{
  "hidden_size": 384,
  "rope_theta": 10000.0,
  "qk_norm": false,
  "init_std_o": 0.00842,
  "optimizer": "muon_variant",
  "beta1": 0.95,
  "max_grad_norm": 1.0,
  "warmup_steps": 200,
  "batch_tokens": 65536,
  "max_seq_len": 1024,
  "doc_mask": false
}
MLP neurons of a small language model. Each row is named by its layer, matrix (up: input weights; down: output weights) and neuron, and shows model dimensions 64-159. Each number is 500 + 40 x the weight over its row's rms, rounded and kept within 0 to 999. Numbers have three digits each.
Before each neuron's rows, "fires after" lists the tokens most often just before its 100 highest values on Wikipedia text that the model never trained on; "fires before" lists the tokens most often just after its 100 highest values on Wikipedia text that the model never trained on.

fires after: " ", "th"
fires before: ",", "3", "0", "1", "8", "4"
L4.up449:536477456490495462492474442476510529560474526486524498461438489492492522455497499488550498526522571500449495522525518509504499482405465473457521463462471471485449554479491449538539538453538561469538441450523456510520589490481506545510537504541433508487491481537560510457510489537575482448
L4.down449:619431482567544462517500452429464545536494431477511479464405466496478413429482484526476471512516521484480495526513541584506495511523561400482510544487470488479457508446471439519465439554538527515514488513488503543438525475462457571482517552480468511455512468465524514483488494509578540519

fires after: ",", " and", " of"
fires before: " |", ",", " and", " Research", " at"
L4.up1020:466554573535497508430453509586489416452474530405513535501493484473526495513433549536492494506475437549523457567528524524466477544524496530518393475496433418456459446461488471529488519456506469544398463510551501497490470520496530448532536503411591517424516583543523426594499532462499542531
L4.down1020:454441629517473439490489475544478439457590605496484530489464552468489494500467501507470501521515522511416512454530457524449474473529494545554448461485482531521540441436484390532564537506461522541478500496518500537487418494476529485541467449421480499488502493532531554497476458512478500522

fires after: " United", "199", "201", " the", "200", " U"
fires before: ",", ".", " of", " he"
L4.up381:514490496545531560486517478544498546493486533497459545493493445501436528474471476553469435498596410441417540445496499486496487544518573481514512453492432466589464527519487458586434475478493522464520536482481392484526479489524502508483504464471493494517420541526451532507501520470518429523
L4.down381:563524538530467515525512501411585441507535544427393558626564515429511502450448507420469532503510517527503553463451526506443493543501480539447482459495480497539463434481495539503577461500468469559516481516472486489504473485505512543476525464519456522523478530487576504520475511472455530519

fires after: ".", " and"
fires before: " |", "%", " |\n"
L4.up762:435517571467555435527474504488509470519484461498562498526490507511504500486544493513495473570434471569498464465458487488447435490526511539521491448495505550465488501489504480484510515475498508527574467497493525495501492511507520504507536459527524521517495541487585509452603527484501443529
L4.down762:567501511450492463518540518445522500473476480507471458541524562436479469512448515527543468554440503504499477466487449524499455505508504500490434535564585495456654435467447434510569487607482418541516547518515585486460505470537516419495476507464483463488547530514481487451552493482525426487

fires after: " ", "–", "-"
fires before: "0", "2", "1", "5", "9", "6"
L4.up233:486508467536447481489439464430521526449535576497510457476491529536484501491531465501562395537532529477514491415529497500530478449548521579509471480539441477522481495492580616459479594469474537508451548473482513514435460470533523469436526523542532502495424562456540449504541462528502484446
L4.down233:501539504533518591457488558491505499520440580447495496529449485554534436481455448476478504434430556574452557527520490511532483524501507506511519529510522510422482498453528468514544475495509476568446484449408440439416451423503552521502556460483517433449496513460469459477402520534524536502

fires after: " ", ".\n", "\n", "'\n"
fires before: " -", "0", "6", "4", "9", "8"
L4.up916:477577564542487515466561530544465528509457536494561523504410454507512545441449554531517585512431447453538547429498472512507504515514519558535476411538481561491451580502553507454526527466521504423526419476563489497533506534552559512451507514524494468483533552459504575498527421509502473516
L4.down916:531466420485504495514510503469519433535531499504494528495502564487487543487475430456463477481491519526637483526486508504543553514599465509482569600526506465553526507466491470505491515498547451460486508569513438481492473522470555496501453556416534527505464496516469432503547513505542463578

fires after: " ", " for", " the"
fires before: "–", " years"
L4.up613:518407484469521473432507581535542577501526509503513503513469509500514540427439541556614450518554480517482446461475539476478473482480511532479522429477471503586544463545465518532497509541551574428525496408485487415479496509551493434476510593497434513474473500512520569501486445485493498571
L4.down613:490428534484453518483485524416505483538423516478508420533452538518467458511551492449536473511559514468505459523508490496493448473494502491603535539529517518501481559470571510498501440496520505492470445506438593525526451568551544522466482511420463549472499540534505550435486496549419427487

fires after: ",", " .", ".", " late"
fires before: " |", " |\n", ",", " and"
L4.up62:519520523497500435477517527457526508499540531553444532529504467580551487544582492515443501491443410492467427450456466501405456488546493490502508524519522507496492459471472485529540492503479488603555553482448475478568502528539504491580499573586493526456547467501487467492421525481554528528
L4.down62:469510494472487474519505516525598546517438490473477465490485447500473566496444581559511483435485506479548505440503464466546504490541467465482429513489595486514453536534463496517489530484529496472504443520533518402431468509414489472377544356502506508521479521477562559488534584511519551445

fires after: "–", " he", " |"
fires before: ";", " |", " the"
L4.up1174:524500516485483530528497496450447512480458561468454549474459546495569509587448487419562419547488480521489493504465490455473410496469499554499471400436478421542492475505565476518519521447424455549470573485486478494505503536568540468467541508488483465496489567502459517469518533478479515543
L4.down1174:426554497540416476528504473528461463485534546472553481539512472469449505530517440478473504473470564451508469527446464485570511570464516526525445550495540521524538456451543547512506473475575541506561513496544485539464448532531557458469480493544543483470581495402464519490470450429465504483

fires after: " was", " is", " be"
fires before: " to", " by", " as"
L4.up1100:501492407526513535541467502515476460454488524521510554566512508580519493553489446475489402537499536532557466425508539468500518501530480555547454436491505501528498580523546509448505426501444489518492481520508451478503424467494486486533458448463469528459487533503426488565581531485501590475
L4.down1100:561508457551442519496505540448533465512555402537504491476488557551538537503449490504453484519533531494520517512414475416493589449533531504537478474494499517566459487555538540481515531458533458495446493534483482525531404450467523509497466413484432537501536489438547494544501437522537538505

fires after: " "
fires before: "7", "1", "0", "4", "2", "8"
L4.up98:484502495506481441503471527394497506437506496488541550457499458554531488540415563490566537456503434542460434421536417549480513467556579498483482485561509497513463533491503500538504502476504545451432502543473469506529520562497567470543507485533507505491557552509514525475471525498506486489
L4.down98:564508399542598485491579535531535451449481487523495446505463454505527450409520489536461500465536536462447529481451548474480514578496456465535508482478492557519438472491486475488512488498548460469424515403489468532507562533487454453511494447423574544494521456451492502510526446510486467516

fires after: " |", " "
fires before: " |", " "
L4.up597:497521548501511469547470448529462499451503459490519480550472489488503431499508502472501444483495469559493527508495543505544454615529499534518487463539491516517438500486464509575508513513554449504505543470438505492476518517522457472540495508425487501438466517528542475509493455459486481503
L4.down597:509425450477439513461528525510437473469550475519531503459494549551499443494449499459528497529508474509421513525501576509514481530471422510501543514519534500518531503545440517438502573490517570501500474528522561476517517498484541561475432547466531588500569561514400557506482518470507539522

fires after: " ", " the", ",", " December", " June", "|"
fires before: "201", "202", "9", "200", "8", " |"
L4.up416:527459447514473437443580471493496488544483518508510546459496555456545493408475453529430485425515517515482435554610447508488517505488535450444436448481499565496480528475476547504486483502448451482383475477482492489544459621493498514434473448540479496546515535456480547574551481538529507517
L4.down416:495483458459443471540451581607497470462460521477536526472470521569510530520426486499426469507543427511530567522537440563545413511506461499504548472522472577474541538464488545485480461432462477402537565516420512438501495506436571515446489527482549515473570539505513517454525467491546476495

fires after: " ", "\n", "-"
fires before: " |", ".", ":", ",", "rd"
L4.up1070:427550471517484499528471533530535483463503464520501549518516535528492482477526468493483521429430495471468500495421493488568513495483454606492497466500448535468471482458532520606490518491474528493482477428510496488499493462532495494507468504521459459446543458489529517504493521479538514487
L4.down1070:478467505518546505443490492440479428424507469464401495588486515534422441558513517490451464488446516501524557482458519546579528593517458518477494456522518572515452505507501487460436486525530555503503490445508520501550547433434536534520434451505595474546404490539439495475439578479496481539

fires after: " ", " a", " |"
fires before: " |", "–", ";", "-year", "2", "."
L4.up251:460500499497518528520478495453554494479473612492480565554549448495450482568511511452470523488430497511545506526513521552503529494533464494507494418575575516529526499539459459483466521485550492563502506539492474533520481494494569506489509511435403417518480459487558546525462416563449449568
L4.down251:458433477480445549497467533473553498492534546486461481543486505478461474430518479483491518537528500553468490527511521503598557598573475484499444537445527537517559463526466439532568482520457485556506517513428500554500515520489539513556500508483461487490517539490472522504472495506519451543

fires after: " ", " the"
fires before: "0", "2", "5", "3", "7", "1"
L4.up405:481518444521466479455578504511492513519447502489494518552448442461516527522442451487512533397523490478540472456484431514555474544510494514483461546498481454608470543503439553504470487526406571505509422516464492494494495506530544514478482484504508526464439485500512526436459519492525531538
L4.down405:484500528543576512517548432486507460482437485498553510531421491453577523465440516457436503507531473449528487459492446532587524485458431461502473494542505483500567468509507606452498481498487557491508523507580479520509510485528560560456480502566565549462547465478425555507508450507529491500

fires after: " the", " a"
fires before: " of", " that"
L4.up1121:464446561555498521527566480461377442575503478522492512517460503538459474500472535496464522519479467537495500467494544524506537502548483496461522505535542502536504448464519492530494542442495537497510478487520493487565598497475561455404481553416519408434439527513482544502463502515546472536
L4.down1121:457523484481490554465499464523420457477454467405535551448446527504564417463506470497509490550450525439535498487486535474495498476419472567508499453547523469483492505510486485491474494541476472477487511518535497544521552516481470483503499464513525491509435521526478493525504475531538507575

fires after: ";", " ", " |"
fires before: "1", "0", "2", "5", "8"
L4.up333:562417505488515487466500503504477511582450528494514516477493532524474454530499553521496547479458523530471565457438484486535536534506443519515515459440519520516503480499491519505544534509486470494625581504535501497518523411573486491483580492498429448537572509517490505478497425450563436532
L4.down333:486490550493555475509498497517485529521455492465514422530498485495551493540491499509433537440526466508566561450506494439480495527574492497569524545535523420464488578490489511548505482562454505485448522478461508467468515460550518495463510520442485475521461478504531555525444533472515502470

fires after: " ", "202", "201", "200"
fires before: "–", " |", "==="
L4.up334:479513511519506488526422483564553496550479523553424491571501528558494482483514552513489507441486533498537504489560461561521471504531499518499519503437578463527429505503465510522475489507520516559423464515458536482419510514522579512537426549456457465568525442516503565451517511529500517519
L4.down334:425459494476507509504442520603474496577469491475498462528484536478427429461514504476537452495516529522510450485521590554465498544471420473547522530527547512541472475441574464502485506466539470517523531547508589520491486542493517466467622495546496488505499511496492552495433479568518434552

fires after: " "
fires before: "–", " |", "+", " Innovation"
L4.up864:536495513488434471561484520553463479510495493537440495531468452476473460505447504473564513496491506482564549547492577488550544549569472499456449473481544479529484437461465515475484491488529523498520496434557563494462438585451445447459529537519462469499484460513483492543569457497440423580
L4.down864:485387475475465525436505460506513498498553489505530488486478494485485472498531460564554451449523530514524451440512560482522533496493572538531411459534530474550488502481504560497475517392542499515504549490421537535607481491528530544423498507497566467530503507532461473531508509556469509492

fires after: " ", " |"
fires before: "|", " |", " |\n", "+", " (", "-"
L4.up470:536469474490483526530540495477480501472448453467526528504489466552555525589541509530476616570561491469541519494434490517512498463484508526582480491516522437421516507507488511568511500518529494541517500475479431431486533499478513569580500476517511399462506516543482526488440481498486439556
L4.down470:510510490518520497506494561541504517462497506509473540439476432539589512562462483470447467546521463484492569475454583516493542499464469460471604463495471479554511467479515615455525579436489564500467437553485532499568535509506598518465545531451502531525581530461562531504506487491492452445

fires after: " ", "–", "0"
fires before: "|", ".", " |", " ", ",", " |\n"
L4.up34:458492529500510456468519463578460458564425482495523423413526494454535518518523460517443548513499499423527505448572539505484473476540505551483488533532418459539468513567490504489475399487518555508461479515479407561493562464495529491525484537413523487500488511587468469507489494495439537536
L4.down34:535510544462539539507417480585509538486475560538554529571421534488450515446507506513489482492525489496493485478586545443501521482524456502530487466378482561474458472472552542450517533467409555508574470477496519512481490445442503540504511508409495514482497522447583488517457509498519511549

fires after: " |", " ", " %", " ±%"
fires before: " |", " |\n", "|---|---|---|---|---|\n", ".", "|---|---|---|---|---|---|\n"
L4.up454:491531472561455542529480408544515545515472475562515579483479442471575488401515524500463486517457451475546515517509500472498492482494522493500476493544533445480488526512530475492494478533441510456474523467530514496559490516480501525486576484472506420510487476527480542507457528505467496473
L4.down454:540495549492586485460526519445499499511517530489537602471467560503475498488545496523439554549468527514444500504422483533509500490477446517490485497589505517528500499519443443485523474526425547524484482478542566488554484548571471479498477451581469504522557487564415507505515562491550493499

fires after: " ", " |"
fires before: "|", " |\n", " |", ";", "–"
L4.up777:548524450505540504471461482568495553495474507533446576423409477481502573552543475490538515460526539514525510493463523479516472471504558437550466480464487543430461491470455570543490472480507528487512474491457490522499542456480495520532589446493498471525551503594394548447454530484502559549
L4.down777:495522484433578438503493513563548519514484660554476569481525451521547509529511489482529435545506489534479494519479597532555479521472482495457505557447463537484481529524519528534488521438443510466444468437465532535557527497505553546531522523496508558534474481413466554497573501474479524492

fires after: " ", " |", " ±%", "1"
fires before: " |", " ", "|", "|---|---|---|---|---|---|\n"
L4.up1279:511445459416498509501534421523444567484497586450523499509519509521582535523546531459481464493465524575460517366488476523518569513476544566471497539386508485464464512433526462511509485481471497416525613530484531500427539504519515445461523497468464544454523450539541477548471496491413535464
L4.down1279:479467491505486514496507454512499603493507577500457474478520538445557465463523441534479447496424571499459450475510537514523480536440542493485530514523425451490477479478549460507462446503493505486495529489468587526487526426486540562562531529513498524472492477495530538471509540455504473495

fires after: " ", " |"
fires before: " |", "–", " ", ".", ";", "2"
L4.up1235:471561504500501500517482467509520510490509480496452470491499507491540443446513481537466508444451553490492521454517488460530504503487496497473494522420469555576489531587563464480534529520520498525467461523539460479452421478494496515529516512513451507453426463436585510487470542485484441432
L4.down1235:515543468464485532500499531551563455414493590446423502532472480493507511493462508453428530574520527572544514487448552462558535564526574449416584533504492562447453496528534501476498465490489497496484477471481503524510530432507518587525484472531494570497516533519574461500539507548432475455

fires after: " ", " |", "0"
fires before: "|", " |\n", "–", "0", "1"
L4.up102:514497518494523522513559522534498500490451517535453531537426526584446628509437435490512469526472496543479489551477517458455455476531520557513586538480482546496453520499490611574525461530485509473507538496555494603477561530517486463584508483461457562565487474555450541490491502418504543507
L4.down102:523536532509561557476483484512527537478524502513509506489468468537471497462481442488538500507432479573477436499492520494481574574528499532403585531469463541458453487540525471483544507482486505450454546502489581469502478487507470509498414486511496538594548514443564462508473449429509462424

fires after: " |", "–", " ", " re", "6", "th"
fires before: " |", " |\n", ":", ",", ".\n\n"
L4.up131:474491432572496485483463485511461558475421517531564493506505523474552463561510541520548529444501541498445486561567501507473514514458505484492527459448491472488466544542510484405481501545569516501464551508493451548444544492561458450542507389512524511510507468489504516450515500471507499506
L4.down131:487512536494425519493488500649450530553498537518461508507491475467507489489498513520426442528497545506582535475540471497511500435489472521534549622562486470504512497543515513551520550477517570535449567524507498527448484465467481489523413550481538590522566383504506538526521505534505495482

fires after: " "
fires before: "2", "5", "7", "8", "4", "9"
L4.up519:445425509486486558513453462515521476473468456519515501511470428500518504521510446535501521422458465502519526459601410561528477506502551451502432552583485444520477541542499546506430546496454460524476459481451441501566502498471514426502535559496514538577456471432509498442517473485487503496
L4.down519:450514472459559494454479482520524513484445517583475544493527491442502449447478442514481496509532440459523461540550476531529463484558495479492457561523506536509442552494581560473497478503483485485546522491469440483524498442425545487541499524528525574529560523483452488496529492467546401523

fires after: " ", " in", ","
fires before: "1", "4", "2", "6", "0", "202"
L4.up839:466506509530507551494527517508415400494529569473522491482498445537474507479480522550514454511533477429471561516514477498468509474501512491464476544483493489460482532466489574443537424464513571510477499444497543487564519497544458538531480529534514471509506563515505439556473541530502515547
L4.down839:508532519477502570554446525500503498518436518470489488506498444587555447499562470484500480520478489470584489516546523425481504501541542456539547533471501529447555498512519514502446454537511504421569547543501539469500514534463545570549507471504489656543483501497507507495474538524507505467

fires after: " ", " of", " in", " by"
fires before: "1", "0", "2", "3", "4", "5"
L4.up1090:478480538567539576450517480512498487519409548498454523506489478489514489492516494418433500471518469542497518533567496508503491439510525469500486367520473556511449499498556544502464597566513521457528497566497488437457488505490518502453538547477469502519473560474472546521511487390493440525
L4.down1090:473533482467487566503511446485510490486540558509486494513506553438578497492491485545581470514500519500484473471491474571466488550519513516492538524436535589563509487483450585484449470501482570479490523548486485494490487507474529515475567500452549475548415455479573451471512525508457488532

fires after: " ", " (", "–", "-"
fires before: "0", "7", "8", "2", "4", "1"
L4.up1267:593415436497443556479438463488517489548441526534536563480501496557463464516471484488436548472452508502506536498543534513504572456533489524534509503521470526533522508499550549463433491543531535518498509449553485440502512430589480469449533436488449524506447495562480531485549473486511563517
L4.down1267:481403518497498568474471551431568492461506564474477473493460463542495493538427427522488515511458458393486513444475491521498506494517454477478455533434520508472457504535475590519493529554507572488591482514474455520563507476478545487475541450527473448582465529471447460440515470473465524482